config = dict(
    num_hidden_layers=26,
    hidden_size=192,
    num_attention_heads=3,
    num_key_value_heads=3,
    head_dim=64,
    intermediate_size=768,
    vocab_size=4096,
    hidden_act='tanh_gelu',
    norm='layernorm',
    norm_place='pre',
    norm_eps=1e-06,
    positions='learned',
    qk_norm=False,
    attn_scale=0.125,
    bias='all',
    tie_word_embeddings=True,
    parallel_block=False,
    init='normal',
    init_std_qkv=0.0573,
    init_std_o=0.0,
    init_std_up=0.0573,
    init_std_down=0.0,
    optimizer='adam_variant',
    learning_rate=0.00193,
    lr_mult_qkv=0.4,
    lr_mult_o=1.01,
    beta1=0.9,
    lr_head=0.00804,
    max_grad_norm=2.0,
    warmup_steps=314,
    schedule='wsd',
    decay_fraction=0.891,
    decay_shape='linear',
    final_lr_fraction=0.1,
    batch_tokens=65536,
    max_seq_len=1024,
    doc_mask=True,
    train_tokens=448700000,
    max_steps=6847,
    dataset='wikipedia_en',
)
MLP neurons of a small language model. Each row is named by its layer, matrix (up: input weights) and neuron, and shows model dimensions 96-191. Each number is 200 + 40 x the weight over its row's rms, rounded and kept within 0 to 999.
After each neuron's rows, "fires in" lists the words (lower case) most often at its 100 highest values on Wikipedia text that the model never trained on; "fires on" lists the tokens most often at its 100 highest values on Wikipedia text that the model never trained on. A number after a token or word is its count.

L15.up285,173,204,169,180,231,170,226,247,270,226,154,129,220,297,152,205,228,184,185,222,238,241,247,245,182,211,169,189,194,245,241,240,221,179,199,194,249,188,169,303,213,177,159,274,175,167,212,173,211,128,190,182,177,203,181,197,189,176,178,204,227,258,215,158,155,244,184,194,266,209,199,156,205,266,169,178,185,188,294,166,201,232,201,200,241,189,171,183,221,192,192,216,207,158,191,251
fires in: "has" 47, "have" 19, "he" 9
fires on: " has" 47, " have" 19, " le" 17, " he" 9

L8.up554,149,216,217,176,161,167,225,271,191,142,188,200,206,133,189,130,183,209,171,162,212,209,204,170,232,158,173,231,201,240,190,166,209,217,214,281,180,197,251,186,248,215,260,189,123,229,167,154,201,275,186,221,214,249,125,134,225,191,186,176,260,171,211,157,201,236,203,208,192,127,161,234,157,222,199,252,169,185,178,207,195,242,187,199,177,244,233,245,182,240,229,216,148,241,172,253
fires in: "set" 19, "located" 17, "left" 9, "right" 8, "opened" 7, "called" 5
fires on: " set" 19, " located" 17, "ft" 12, " right" 9, " left" 9, " opened" 7

L17.up89,276,264,186,227,108,222,166,126,219,165,152,252,212,208,61,212,182,179,208,186,194,219,186,209,205,157,210,264,190,143,199,205,184,151,288,172,193,138,164,187,220,252,178,247,107,228,263,218,287,172,182,264,170,185,210,225,168,201,154,183,218,231,252,200,186,204,124,171,99,210,137,204,204,312,217,99,181,230,185,209,194,132,228,174,236,135,162,274,215,211,230,169,193,177,159,266
fires in: "to" 24, "who" 16, "of" 8, "from" 5
fires on: " to" 24, " who" 16, "k" 13, " of" 8, "ing" 8, " from" 5

L8.up393,227,255,175,215,293,200,205,218,328,219,161,95,215,213,156,208,211,149,199,255,172,205,220,273,160,230,191,222,212,214,209,185,220,197,194,195,227,158,150,201,212,230,194,186,169,225,163,218,194,102,189,193,207,159,205,216,223,160,200,140,169,205,219,166,148,243,191,195,228,217,158,197,206,285,190,210,213,199,246,175,145,272,176,155,235,174,185,173,151,142,194,207,240,227,216,204
fires in: "had" 30, "there" 17, "could" 14, "having" 13, "has" 8, "have" 6
fires on: " had" 30, " There" 15, " could" 15, " having" 13, " has" 8, " have" 6

L11.up496,183,254,197,232,172,201,225,174,201,228,193,228,199,191,174,173,200,129,268,119,211,222,254,149,231,284,182,112,230,161,198,172,256,269,213,231,216,207,153,187,134,214,193,241,241,231,171,220,181,211,210,156,161,224,230,131,302,180,241,204,175,239,294,201,241,201,168,301,250,223,178,251,199,210,181,223,201,166,179,181,158,182,160,178,198,99,176,130,110,261,142,228,326,292,177,181
fires in: "by" 39, "killed" 9, "singer" 4
fires on: " by" 40, " killed" 9, " hold" 6

L7.up153,242,184,210,214,136,207,204,230,179,194,185,194,183,226,95,288,192,166,109,252,203,188,205,277,222,243,236,257,233,122,244,244,243,158,224,167,194,189,127,218,204,222,165,176,140,202,182,240,227,181,143,185,192,265,241,255,193,158,205,242,218,196,283,254,174,205,132,253,157,159,194,196,192,222,193,215,201,180,161,205,173,147,209,200,248,213,228,209,253,212,239,181,129,179,190,265
fires in: "to" 87
fires on: " to" 92

L13.up530,156,239,187,248,216,198,217,239,262,122,206,177,205,252,141,132,173,200,211,254,218,190,211,123,136,214,180,198,187,167,209,218,211,203,220,179,197,166,266,181,151,206,202,167,239,191,154,195,214,230,201,180,171,197,141,173,223,198,230,158,216,134,256,202,168,212,256,255,190,215,149,309,96,253,177,205,283,169,179,230,167,249,192,173,184,197,251,292,161,205,164,213,139,275,194,240
fires in: "on" 42, "between" 10, "above" 7
fires on: "On" 18, " on" 16, " On" 10, " between" 9, "ous" 8, " above" 7

L12.up463,241,245,222,176,256,251,256,240,153,181,157,193,221,210,185,134,153,182,263,185,236,216,193,232,151,199,244,187,235,242,119,143,188,190,181,256,227,204,191,137,156,149,209,265,225,275,148,202,154,192,212,197,168,240,152,174,224,194,192,205,187,245,286,175,240,206,193,196,208,186,181,349,196,200,156,209,207,185,189,261,174,244,206,223,184,149,209,207,128,187,217,180,254,268,201,137
fires in: "the" 63, "a" 7, "an" 4, "by" 4
fires on: " the" 63, " a" 9, " an" 6, " by" 4

L12.up467,176,183,172,272,184,148,168,234,275,165,246,211,190,173,135,194,171,130,195,184,171,194,170,136,149,214,120,225,162,213,216,120,248,155,152,183,200,206,200,182,170,193,204,126,204,171,165,262,202,187,213,225,215,246,184,200,195,213,253,182,249,219,268,169,183,162,264,234,182,220,112,162,209,210,315,224,253,211,186,206,214,216,243,219,270,186,240,160,132,199,168,174,181,268,218,199
fires in: "in" 30, "between" 9, "by" 9, "on" 7, "from" 7
fires on: " in" 35, " between" 9, " by" 9, " on" 7, " from" 7, " inter" 6

L13.up190,145,169,226,161,201,205,220,169,235,248,160,204,187,209,151,96,173,139,200,200,223,153,272,235,142,216,158,169,249,190,221,161,199,124,127,136,180,198,199,176,238,126,204,191,193,268,211,180,232,207,222,211,225,208,160,250,244,155,205,199,226,244,234,195,147,201,222,164,182,209,228,262,232,195,170,346,235,183,274,176,209,144,172,265,209,223,145,184,155,190,136,210,168,244,204,163
fires in: "an" 16, "american" 14, "a" 9, "japanese" 5, "professional" 4, "s" 4
fires on: " an" 17, "ian" 14, " a" 9, " American" 8, "American" 6, "ish" 5

L8.up8,252,236,177,206,213,180,235,140,240,231,235,180,244,104,207,166,198,227,208,210,280,213,226,206,183,154,215,175,186,255,249,134,184,148,172,155,244,189,153,189,190,177,163,148,202,294,212,196,199,263,154,220,182,175,149,261,211,161,141,212,213,216,204,179,141,218,221,206,225,219,183,298,201,231,171,280,267,218,314,249,188,185,185,260,189,222,223,180,198,186,197,205,177,170,191,165
fires in: "the" 37, "an" 16, "a" 9, "each" 6, "elections" 5
fires on: "The" 21, " an" 17, " the" 14, " a" 10, " ele" 7, " each" 6